From a checkpoint of a small transformer trained on Wikipedia.
Size: width 320, MLP 832 GeGLU, vocabulary 8192, 15.9M parameters.
Architecture: rotary positions, no biases in attention or MLP, capped logits.
Training: 315M tokens, 4812 steps.
MLP neurons of a small language model. Each row is named by its layer, matrix (down: output weights) and neuron, and shows model dimensions 0-95. Each number is 128 + 24 x the weight over its row's rms, rounded and kept within 0 to 255. Numbers have three digits each. A neuron's up and down rows have the sign that makes its largest values positive.
A block is one neuron, or neurons of one layer that tend to fire together. After each block is what it responds to, as a language model described it from the Wikipedia text at the highest values.

L6.down31:119151089101092136175126143164155158157181140136160060156066142149165138143117138140149119186133115128122148131096119171145161093098168116171144135127102117128157123130144136155152170083124155126127113151111114131111158110112174140142115146097153115116075161108166179145152136076117139117
Description: Year prefix "20". First token of a split four-digit year, mostly the "20" of 2000s years (sometimes 18/19), in dates, lists, tables and citations.

L7.down29:122119127174115180144133121149144133117123127156111127114066159071163136130128132096128142128161113134144083111128118157135169091104154123128146103155117125136104144095179162144128108097132102126128100137095142112130152123181098129137119152118154131131113135146120123151150119118152109182
L7.down86:085178124116148174118142131141106122122163103146133145137105167079139115117116122082138129118145110188126111135139170149156200148134127117136107133149079138103126158095137121160121094130156138127155092117127102135074092083135127115119116145090112111129110122139141136162107111123143170128
L7.down260:109147075131116109136124051104120156156112120136135122099103069104176127129098123103114114141137172116118118100126125148106182085104157147189069136140112064159115136121153137124125136126119121121089087151122120149130114135156120156142138122147128130098155126147156131107156098127097149129
L7.down274:120132137131119095088102096118133133103147109127116147165126141091145106130132156148185121155147130190134125106091127136131135118099129072110114131071133140122148128118125121098126131137126118083179152148099141130147116086113114117140145142125076088116182135143130084108088124170166137126
L7.down276:128124138098148127101126139109105122118131093163106103168147151124096116104107099124132111137123125125092084133128108099130129126150150148128104142129089102127180146157129173154086086084136106141158099118116158169101135126137149131097132115126132125131132086123100113127155149097129096118
L7.down391:093128141095117150095144125145147108079121136153141134093187142141107122128094122186130145111142126125130148135159137112128134098100110154109114118141073149143135131093150132109102140104121130167114089166128104164124120117168080118088125106106079162139146127134075179119125168163121119143
L7.down586:111127140128092139120114114102111118105116133106115108136106101118129145125140145099081112086128121144102119122133132148149147100165087099158120128117113165134123147131099131095134160119157105115129117122104125131152145085132102117132136100114122149160119149111099103082131149126116101154
L7.down827:036134080178135123135142122137095100153141090109106099126112164080159111099113144110114158131138133140146159130092156149134168110107078131098093161132147135134126181140163172123126107157132189136139097152116128100167081135135119138079139126107108120117119138166134115135150101132130109121
Description: Year last two digits. The second half of a year number split after 19 or 20, in tables, career lists, citations and season ranges, e.g. 19|97–98, 20|14, 19|63.

L7.down213:083103138178144144130134140128118108119102142139131119155109158123117106158097153139141125132111120103064102174115125141140099122102137091153124130131113107113185173138124140089153116126171120143142126115111102192117136129107137146136128153117086131090114154090158147128183097106120128137
L7.down335:081157138158144156167104130125115109100131127117171114130142181167107094116121094146148080080086105162111124176122143154180164098151143128096094117103153166147107117155143101135116137141131108140139130103132126141137145148100123092132113134115162123129136131155188134158088138161147115162
L7.down346:067121086151135101122154096138101148118180131133130125170121179118135130114126117145149077183101141127140116113102108122119132132135126108115093132165115144118174160116140129097162187116156156094161116132109094103131125082135126122133099131140122099118140122134121122165124116126129165156
L7.down504:116151142100121104156145116182088100091131171129154147124113129112133154153126117120134132124108113195174130128151150158174115161147122105101118137123088129111114108114137147102135134144118130113123123143130151139090166136132123160109102130107155111152190109114163130154119112139105126147
L7.down561:115137111153156107149120179153121153116135175158102140116166121133125114090156141097123148137143125125143127148101084165130183137161141136121085126161123126130102116107141150149128145121134115111085158102160105113146128132103149130098108135123114121116146126128115091145138111119110147111
L7.down659:157134128103145170082135131119106123154109098106153114123121109139151084146158154123134177120124127131140140127115116145101127106145121101123092121102135138108096117128103118166162125117128134141146099128160107123124117131147078124136104154137131166115140137125153118102134123155163120123
L7.down767:133149163169134127131109138110101107135096141126103115138118150134146130114096147134124119112086146129111071122179110078166110142139108120111104167135132112129122124150114122112154108102128137141161139111132157148137172188138132144152099139122140164121127166096132123138094099109113075115
L7.down779:128135170110208163124164131142120141148146149128118121132127092138088154101102164132144131126099100104142142117127131119139108129094123117111120157110122126123152092133139130167101113168109147131108160163111104125121092148111093093127096115114144153094126140149118164093166132136154118100
Description: Word-initial split T/D. Single-letter first pieces of split words, mostly T or D, opening names, quoted titles and headings, e.g. "D|evilfish", "T|arget Cost", "T|ory's Cave".

L7.down211:123120174124120153145123110138150210145126138080123126140142143122146095167099104120121111127131124126109123094097127134119128122139123097201202106118108088150124107088130082111104142122151115138129109125103155147122109103156089156105106159115153091112128157101149136114101126129185122123
L7.down261:119118106141091120145148131132108126120099125146159134173143109117103083122104165124158133148150157167114126127125148123050151154080136108099147155184146072109126104069113152074135125131141117099134129124185089138147121171119142108145120115104138159127119119143159128109163125136151140111
L7.down375:108117121124113167137157117155123122087152109160120110108144123146143120131174135163134102102126127166169148109123125132108173108121102100122127104098131088105095122153154146121143142141150124136124161080113130176075145163135122107123141113119131145112159113092102119084154155135110159136
L7.down464:161132096143186096086176111090149133127132129138145149100175128132160098103128106125105099135152155113099118137098132096109099095113125124130102126140110152169125135124147120139106107133144125125114157127109159100118075091140131166128102117122095139136174129122137125182137127121118117127
L7.down498:128141142120155125162165097170137110120067135136120056145114127142067112147148115125127110130144160108101172082181104128114116116049127120123127096153130096169114131101164127118077157114163149145131149130129113153079103137130088129143111168146089172115139103138175111161144142128121164128
L7.down678:154079135134077133131124093189123126118083126132116158145162100136117091134042148155136143147125130139120120100141168163119135141128101170093168130118146134125149119063151181135131076157141154129138116151165202137100133142109100133153123123127152115117125121113138148088117118114112085080
L7.down683:120140122158148127103122125116126126153105162069079095137112127131112111115129117126127123147111127110118121093120124104163146127107096132124151132131136102156119125097166138146111170098156142166123123164100139148149122155173170155126098128084157134131128092112125124115112132126102109106
L7.down715:138180136155110138103192150129160144152128134116098120081163122117139140114103147122170142137125178139107161138166078096114135124118128130141165126124158111141135100113125180130101122151106136120089109112141123119101142160144131097121156173120107128109114117128113137127116145080102129091
Description: Coordinating and/or. Coordinating conjunctions and, or (also &) joining two noun phrases, often in table headers and fixed pairs: "City or town", "age or older", "Powers and duties".

L4.down112:068119107150135108115107121129150140119136102102105114095098122106121130153116158145104110146119141119151139194163127140172099116112095138105099121155102140120151125097168122139093147128106126109129152142087148127117074126095144093131120116130193144152104113098083132102124103147102131103
L4.down289:096114135160079104131117091133105135186121122148129136121108154157137119160095132107156139151108107121175176096106146143116103141092138117168081163107089104126106129136132114105144086141182113158087110113147119091125090125117075144148105137107119088158141138124106106176099138131138126115
L4.down402:146151159137116152122129115148125128110142176118133125150123136087098128102114140122159115166156095129069123105100113118148100125168176100108138087149136129143150148107098101160121106170126163119141124142144099107117153129132142171142159121164098110109147107091078136149145140142122120133
L4.down488:146149128169145122152156140172142130111158150110163133117105133137082086127141108132132097162124132121117147127125081148101104156112141134115074124153149141132125146140141109137147121056120110125117108098150132099153109154202127107134090102109109162076146116094136109087156131168178113123
L4.down493:039116142184152144158122106149133159115123131111106112110128142120143115133150101103107158133097093118133124131141093108118109117105121132136163142175080154132100082140120150118143099142087159136138147150148129138124123128099145089123114113096151139105106152143104115118103105128101154132
L4.down566:113085144144083173108132107139125122133150152158136154155105102177130080120090129150154104207087125118118123096158108109097106146139104140128123150149173128176119161141131123131141123115117156145126125161146121134131121134162177139136121123120140140137138133119173111138105122168100102105
L4.down591:118118151159117136122107106127149125113189151089129117158118163103132155116124149157092096132084115095114080127112140147133136111165141089133061120127114100167104139116109139119103149119169118125182072085124120134161172151136096097153131105144096153099157135133163138139186126078168119095
L4.down778:110158161135086166103167123153116143100145115128140093138128172152074143153107105129114110166103116143120131131160126124121162126113152104159120122133174163141143125113149120149102130148118144142057136143117147170143134148113169103130119087108134154073098088149111111167126127110177142129
Description: Markup row and item delimiters. Wikitext structure marks opening a new row, item or page: table pipes before party names in election tables, bullet dashes under Sources, and = title openers.

L6.down623:068117069133110118113156127134125096102154147156107117165156159113142177176095126085135118118121139120154130095136146108123103153153138106131106140145144114117138152078119106109121127090084124110164147124094110134144111143094131125156115143091150155093088165125140154101128089151105141076
Description: List and field delimiters. Punctuation that separates items in structured text: dashes opening bullet lines after a line break, commas after day numbers in dates (Sep 3, 2023), colons and pipes in tables.

L7.down73:000128148131123127123100110143142135109087105151128145129165100151108126138116119140102127130125101134134123094138154125097194126150152145124143109133128128116098129156106141140124172124141129144109112144098110143112126133154125092136137145145154143110103120112162100139143116103096143133
L7.down124:107125145128128105138106143121111129135110156144123124147127173136158090147123153192132128106122144126129120134162132125132101180154104164132101118074182109137114168099088099122097165088123129185151084151117098125115105107083185137085136148167100130128117094121092141154124123115141146136
L7.down311:127126109138149172133125137144127127123112106143154109127120112152113082115153132132119135177132115114128131175126116080056149112135101096107120092122141141080112131157144101131123148077138103125105137167130057155119143125158197124143138121142096136127115124106102144170137146103136110132
L7.down343:102131115102126142182118126118096132134151076130072144135161126124163168101142124128088151145139120088139109120154117162142126161177141097130119167109136120080128135113146099129162133113085119125128097109101127164141117130170152104154166116139095118120113164122123133165114162143103114117
L7.down395:127106184106127126113107103142080148109056109145138148138104123152096114155128168109094118115171170129125109157164117124169132127080141122118092114136100146140129094134097110151126132101153138138113170147103116154156100146147138151118118151126119149130117127151127179142079122159133126107
L7.down458:097094131134125135090155119155160118147101101095160108117154155118115104139137113151121096145166118142181103110150103126087088171140116171154105159148118102114100140108114112124095144100096128140075133094125114135097148133118063171112156134136148083108101139143150144142177105149137118114
L7.down545:166120127124133133136086171122101116144154098131148153120097157123148139145059118146101123133115120120146154115100176120146185172095098147104174126123156104134121127125133190138150132112134191127123142130140096119127112107134128127130127114129147120099095134164097158139190133113137122112
L7.down773:062111144138142134104115080147125106140119146152081155109133132162146116116121112132118136104129109137167138101153115095127099103151119109131106111118130109109133113141084129146112128101117124092140095132112109166138126118153148126136114136188091142138125162074161165106091127160121108145
Description: Final pieces of foreign names. Word-final subword pieces closing multi-token foreign or unusual names, such as Rī-ga, Giga-uri, Par-ma, often before a pipe or comma.

L4.down9:106137119115126107158127148112123110088178161143116104134102086158122152138117136124119104137118134126145100126113105125101158132095118140105077113151117150121108095169117143066104146061123139091127160142135144130121158094129107140126149120096091111174146094134112137157166123101099142117
L4.down61:194137148119166094159098118136126110100085115193142147116134161130128132142172124132124131112107133143064084117157115115114134130152158100115162128149129108115145130155094129092114145133095112133140160114139153109151171135111129100141144121109138136108133130097144150142161119145155134142
L4.down202:166149134113170093139121159151151088123110139123125084119099107103133120158136098145148132089165149144117124130099117180183139129090133131092122164160151142121135130149137098138099138135159151153079138152116097141119112137136140087139113141135118070114066163116140082134106155146088137119
L4.down329:093162158126130141133115135145103115093113153132150128083108107169114110105118156140152120131116169118135124089117175126111118119105125123112120112118159121041131152154111108117163099131133170182121143130108142124145150090122157163168124133150111159106150132107136080141157134155118158105
L4.down339:136093146147154126117127146097106161143123150125139142119167116155129171115111155148084101107120130102108138153090146048134145131106091145145101150171142127145085135145129133147130139112144110128149131113129100152138119111119146128137122152154140084114111154169113153130131093122127128119
L4.down512:135178157143111140122137179152121138079135115123089118104098116136149113128126171104150102117125108116115091117129140145105118137124114131139135088145169191088139137106118082131137109095101079096141135139136130138112125057103154157110099109113147140124174075131173094140140104086137138137
L4.down604:080149110095098148128188125141147105162090130147132150157120161156128146135134125114141097173145120128132122111112161133143139117173179093130119120133096149136110108108103148083166083096115155088124116170145109117126124132129109141097121143156130091124113093121123142079182172103114154104
L4.down768:128112135087109116116107126138166126101112151156124114165137061115137155170060145159114109118089114131126077148162138106169128116109101109117159105113189118149112160137119136135123104144104136107110108107111151138107136131104168157104118133106127106096135141112124147120143170168114107124
Description: Years and nationality adjectives. Fires on the century token "20"/"19" beginning a year after a date or space, as in December 17, 2017, and on nationality adjectives like Japanese, Russian, Belgian.

L4.down253:144116102152146150088164103120180176153106138108155121116107080120113164163114107145134145130122111126147141127101089103094153153108131116123154158124122118124091124125139125123128117140156134179129138161128107128072161134156148147173143092116110122062172079113131145090181130145138144114
L4.down299:170145137131127175132116132137145148105118165117146136152128122122119127115148143146161146147121121125086124122120130105097106104128088146131119150075143150146121132110169168136134096086120140075125108095145151119162167148114106094068158135146143126134140113139120137088139128182143162117
L4.down305:127143096111129109120168134084095126085115119139110158143122114129098157157127140179154152131154095139140137088132115138145134143164119123160142127128131111102122162087140136107097126154103135131141104128129189126139120160127106140139140116158104071110125140118115139107116145120165126148
L4.down356:121149131085133146145126132075139103098126125092127102152139162140075126161106098145114123175128148118158159103121140095116071106134105119137061150111060150104137132091134147113114110141126125121194148125142095072121090139174106089150140098126124114110078106182091130138083111135156107106
L4.down408:121113117118112136098104074087112143127169144150134144116115083135130116160143145123110157112158131144165110117152124163142080124140092141123078150110132092191116112143140128125090160110139110148140127127134122104160092159131125089136105194161152120120117155156116140124160106134122122138
L4.down417:137140141123133144144119155108181101131135117120117128127125130112143174114132119181142156164081142159115146105105158128123115141110128151117109124112136109086127154121142128131151142144102103106176082073168122149156144142100154138137149154173163103117112132133080124141090154094158118129
L4.down583:098142132154143161107138145105135120103117114092086186170137157113154112110111170178146167135140160129114136107145194142151118111169103101119122109100108116096127131125151154131089107130133155136159152131104105121125125154128145099083161168116122106144134095124156131134131150104172137099
L4.down745:098141139128115163147147118111146091179159164124138157127136133115169137164120139137133169172146130107145077124155128157114115157142127088161157170142105135111160170113109156153188096135136088112156115090112108127162122173106125123095135121159115178120154119110112119122127168119122087164
Description: Final piece of proper names. Last word-piece that completes a multi-token proper name, mostly people in lists or tables, e.g. Sriniv-asan, Milič-ić, Herzli-ya, Luc-ia.

L6.down292:162098163121137092144108142124131121086145151110094125141127154154101141115062139143139138148131141075178112111108158117118099161135125123144100148118096104118131138100114141161132149109128074122122139149147153114147111170094083130100123143094146069078149130150158100149090137161158151123
Description: Surname pieces after first names. Fires on the first or middle word piece of a surname that follows a given name or initial in lists, credits and prose, e.g. Sher(man), Wall(ner), Clark(e).

L6.down450:082118112137115087128161103088119151142084117121045149131132097135132157131134110145117148163125160110146106122130131119129155076154119179121160159152112086153149164132159125098101124117119110115121112118124113097113143137148159109122112178120130078116139133058104142108113084105076145141
Description: List-joining conjunctions. The word "and" (sometimes "or" or "/") placed before the final item of a list or coordinated pair, as in "Harvard, Yale… and Lafayette" or "KVEA and KWHY".

L7.down120:156126118171134136126137150167171179132100138121104111136132106143165092145113139108166102125157148194139109128140133164134112126167082096128135137160101095137125089141137128143143104073144108134138138129142167141123147140107117157138139133120117119090182110125090094081102145131142144109
L7.down184:080125125125115102125148110165134111130187132131072145115106107124079170149133156105146090120094143139146147113123087118113105126094139107134138150136099124149151154127129142112126149108112119156139168129097128094169141135110105133112111135118144102161163144092153107156118091144148137104
L7.down340:167128165098141093117160128087123058125164128112132151155145136105120134115121124151148169154122094136138112175147167102115121136112144158156105115127113131188139108153124138116146144141081124134147135110128113121140187142134128144127153155124121140121158143117139137113131118139086149130
L7.down368:130159130123132152132146123152140173186120131114130085136171114140121149158148114172106142103157105079143129158121137122148118150120161152139157107142134165139130148094128119070141087126132147131094116146141065098152100139084160095110137101106153173086136153142139143114156132126144119098
L7.down436:092101131119110087120153130093101128127154132121150108132142108139170099125159147106133144119141167060097124123091174152116096135120104120155095096137116127132130131100130125143166140109113136129144147136138165138148145115108080135132139116150136122119138108133099146163165136144139138105
L7.down567:045123090103077073106142094131131124147145107104141151162136116123090155109178106108120057136119139099158121132155132127149129120121131115101033154145111114148108181124115132114127108121122134156156109089163121111127157122100118123154114097109134129109183168158131142123118087164091142132
L7.down583:198141118080115083142143124106127124152147075106140115155156174144123124105138169136147139153133167132134138114116115120121129168123136090123112127151145121106136148149154134128105110143059128151154123135150133136087091132179097113122141093133154108153176108130139160136183109156131177177
L7.down651:030129134107167129115143115134125118161116133111151155130151159124128129152158156124138112152119155099103138115102136120111100112145116101108153096117117116114106147083132142129108124144139128118083173135116160082124105117128103178168126129077107107122142142081109146131154120156084124110
Description: Table cell separators. Pipe characters separating cells in Wikipedia tables, especially sports results, election tallies and award lists, often after empty cells or numbers.

L4.down294:120153151085118130133063114124150101133133110105099158137115131113105146121154166075129144118129164158166118141129149166118098140157154145136127159170119132081161115097118100104120116105133125099101145140126120163111101115146108128140121202153102156155128072153136120155129137148129145101
L4.down307:139078111091173152138089125126094093136116148125079138113132151124129121143147101103118076138112089134136138140078104122166130148160128163139122089117105142098112109108118138127130122129162127058157108144142133077113106110069116142139116109132139129161149165158114092104125137124109136133
L4.down361:155103109133130133137103115107111123109140147103134139116079112134117112115155127070148116114128104127147104104129095090088110111087131128114105096109168104169153146141164130121113126094140114118103126156113130137110100145116091091166160132162138088118097169120133104122076115166160140129
L4.down412:106110104107151119150124125154168114149109124120088131151137156096142158125138145119161153143099126147122128123116120126115050154158117165141121155171144151128131144090160112174151139109119159129113095133126144090110121167173153137150128127138109162121137137149137115142126105112089141169
L4.down621:124137126197102142109163118106144134147090148075146108100097130132128154126104141112138108151135131121127094089137140117134097120166139170172080132122117139137112114119191126114134109114128136135117116106160130128120164106111118111152104105122120144163122129162137128145077094168052137148
L4.down664:108146131145138133149156121086093141125118140108121131175067119107128123133160139115161146131093114098141143131102138086133131122160109105130104115132096121145145120094113136096135128114109134179128099158119146095106183108154094128128085089130089119111117114139138090142129141158124112122
L4.down689:162161107133155140166076121128107129167100132177135124149138116112119147110140136119125147123132109123129108136138143140134097114147102179164184116110110147045155170123166186172120140139124102125120132127129101134111120146121113149118134113141119130100148125119171096141130124133159142125
L4.down779:124116133147082100101154158134170112157143143153142093164116109132140090125152169092115142091140137119130133158139133136126123128166078149115129147092113161150108101126129111152151161135101129119145119139131116177122137104098179127121132190199103084154127112174132097084066103112090134128
Description: Year-completing digits. Final two digits of a four-digit year split after 19 or 20, in dates, bibliographies and tables, such as 19|93, 20|06, 19|71.

L6.down693:126125080138124141092133115097143096103175176158131117085119165099183133122145193189136153140158138110180144192132132102126104136138130149154134156152144118105121089157141123069112128099093106153159110154128146121122080135130076069149079155147122181082134110112070091125133144137109134149
Description: Word-start fragments. First sub-word pieces that begin a longer word, such as s (savings, sale, sections), pro, sub, K, often after of, for or a; occasionally whole words like London or minutes.

L7.down13:115112145155120092129098138139129128128135090157117154079128146117122117174096124144119148135143133117120103085087104123096158138146075106112084134127162068115125105137090120069095117125093135127118109103117145103140128104147132073159161133103127117062160148157153092184106127117167144114
L7.down193:102118165136151135144150134124124108095128133171138107111081143127128119120123118142171127114134138124131116153116139073113108130146095102151129113158156138098136134137126112150129109126097107120106127145160124132133164118098148126136137151162137125134162103084136099118124098117157155141
L7.down243:117165134139160145126134166131141111132144128114132108161126091180165148116132133135124115168097149092109110121137100124141095087152147178119140127127173113097158141125100132140124170147107101155134118126125097086148148103139145126155168171157158112141136109090122156156155139119159130125
L7.down259:109136163135141125166144165158138149134119128131153137132138096175109125139138160106127105120128136104141096153118150109108129154104091123162157146166127132103143132143113137131120136087140134099140130176157128108148091172113149124178116109133106105145108111119146134097100130124150121163
L7.down280:115144108157109124134060116098107103115148120160139097118110128137138096102155130113116159148118134122107122123137134132145126135132110117139138141112103072091176139162132132096155167159080140143136155139139202154141132122113096135158059156116109104171150145157099154120190145158120127151
L7.down543:094136127099115107140119115147125165112130139137162121127091120167153149139134159132171112172075135114125109090128157133116119146150130099113099136150090147088080126120114134181138127149147159169136111124171164146126106161109121168146138105150134072140092197130121111135095159121135157130
L7.down611:087153128136151114099097127135138150144106133118112161148162124136113108109118108081090116173133159101089120161106116123128127132128149138113144161117131119115158143142166108098135098122095120120161138154159114100159149107079148136135164104107112129153120136121139095131155110130124168145
L7.down662:118108129140102144158152146090153112127090136113132106135181157096103131187160119147138136154079148153099162154125115101121137126147133134060110122117130130144162135135146134136145106135119164083095108172119139110103115143114124082134098150111101091121137159138108117106162150154131102086
Description: Nationality and region adjectives. Demonym and regional adjectives, often word-final pieces like Croat-ian or Finn-ish, before nouns as in Japanese film director, Swedish football season, south-western.

L6.down143:195087081126123127125153131131106113161142101116153191137123115161138149150085131160128155108120136151145138130102156111145137151106074106154097116133136092148084118119136145130133098118108112145145102182157129102100132094131136124121111151109116134144146138148118126141127111106112168118
Description: Year last two digits. The second two-digit piece of four-digit years after 19 or 20 (also 18), as in 19|98, 20|24, in dates, seasons, censuses.

L4.down94:170168123140103096134167146069092133107107158091132142097099127110153120142128179140124114146128077120134128147117146099080117112125100122153123152122131132120086161110134177129123118120149105143148140107137104135125147099097125122113100144124112134191118148098112117115120082153168092052
L4.down351:144122103107137162105139151143065097087118134148158099099107182146077143136148145119088163129142116083155150105167124094142135135150146140150101171113150128167109139147118094118135114128160147093111101108173134134111140141102145083095144160108118116111137148129144119129136097130130130130
L4.down509:093127133127145122104112165132125151109096113129135109164125153132113130110133150131143114138132147083122127107130132098118116129152148167132130133074116125139106167152105141117090117130151095118127131089128169117112109133055130148151098090175121089124100088099125136130123141126108150145
L4.down561:100112120139141135134131085117154152125135113126136142120076156124103140156155110114143115118119157095082131135112134131140129157098142126120123117172134185174149146113106116114198102119138137134078086141117108139116129133150140067118136124118114149109139114132121171113144127145164114112
L4.down706:097117129119168162157143090132155144145138143146123096132055170102157144131100143139133142116094135120111133137132161134084133200110112130124101131125133155163153114085156077073123132132120102133104120158140121125158133079190120134167129118094145113115138136147154085118097120127131138114
L4.down721:133084142160123145143097113096116083145155109122113097143092161150164171149160133158140161125150115147130092132140146104174089112120172132151139141117124106140124139151109132124134153144166121141155148119139121097136136149107115169122128109131169162158134114082161151078086133136120157119
L4.down756:112120121159131146107178134143097135138148169107113111092130103129147098172127102147125092155151111121089107172110122102130078132098121138153115133182156181146140146149152144100145150152137104136120101111119144151128115114117153134147155157115157109180099132177120126135117088077084117097
L4.down809:101141120135163130132118112122162132111086097202129151136144164114149149119134124109170146116098116117103133132148121111173103125166122135091144125119113147104126157126107110118104144136101114111135092134153135103122139114110125131157122131111083150150150143074154146133109123098126103145
Description: Split word-initial letters. Single-letter word starts cut off by odd tokenization, mostly s, d, p, as in s|iege, d|iesel, p|rice; also coordinate numbers and table cells.

L6.down172:092135137114114138138105121162147131158150136110142094103136108157154162171128129149110110142133139066164147113127157106137115153109100125097098070123110182096114117145114122139123082150096172136146105099121118147129136132096153115093130081119152115102112105106147103156092138132119108119
Description: Surname final word-pieces. Final word-piece that completes a person's surname, often foreign, in rosters, cast lists, match reports and tables, e.g. Righ-i, Mamed-ova, Per-ović.

L7.down220:148143151161136102126118116087130156089116144133150170122107067163115155101084184105139155133173135144133134133144160136115115133125109130167090159120131125105127121102117149171119116158112129128150179140168159143100126125118127140134140116144100146106126158102104109123174153112133104156
L7.down238:121104134126098106107104160135142110141141128106127149138148131108165127102125160179090129148141129116091135087113124134094160153178088115122054158145123189128128160157146123111154150124101117147161164111106170097135132107166144162115148140102147103127178126163116168091156144093113115166
L7.down581:123108115113101133116106179131160135159155157123143170127106114113124123102087175140168111102141122109123107116106140140091125123116085141123075171143094159134136194140155121139109105173148135137131158104113085133162169144142131170109139128137127109184110123118140135152071149114098136183
L7.down675:133110172157093152120143175094160153151113143070116079147137106153166143175122168146150119109130119125136127127155159168098124082144095125144132133142125134089125115109149105138136123160166125132130092119135117102146155182106143087139136127157155140174092122105135109094122137124150112144
L7.down684:073100115158177130158150114116114149117137108102118135046143085130124128090118143111121140102133116130155112137097116124130102119115139117144061130108200112129116080097158136131108111137103133122087090137132134112103120134141134101125139171084200119151130141113179096098135124111128117160
L7.down687:088121119138142126122127118132143192142152161129110130145116151170137136119128089131143085136119144083098123133153109126137110141137111101122084126110135149165170128136156122151115143115105124105144091173127119129126162147158127172124076146154132120103100112119124135181087151085098147101
L7.down731:110126134112137138149112122116156164143130148086146092122109046160169151110103130126178111152100101167126112111159142138130139116129109100122047147146108168108150110148189155144169113138113132130108063171121140136163165140093150170172125150097117123119088103131160097096083149117153146122
L7.down826:144095137181103130117138156157173139124149086124154089104116143140128138148108139126137132122117090166119131109143093134153102123127133131125073147114138114117102077158117110147123130102078117143124117097142124144106196085099142155138129184117181108110118112123117145113107127109097109088
Description: Surname after given name. The first token of a surname right after a person's first name or initial, in credits, tables, and lists, e.g. Jacob Smith, Gary Johnson, Mark Wallner.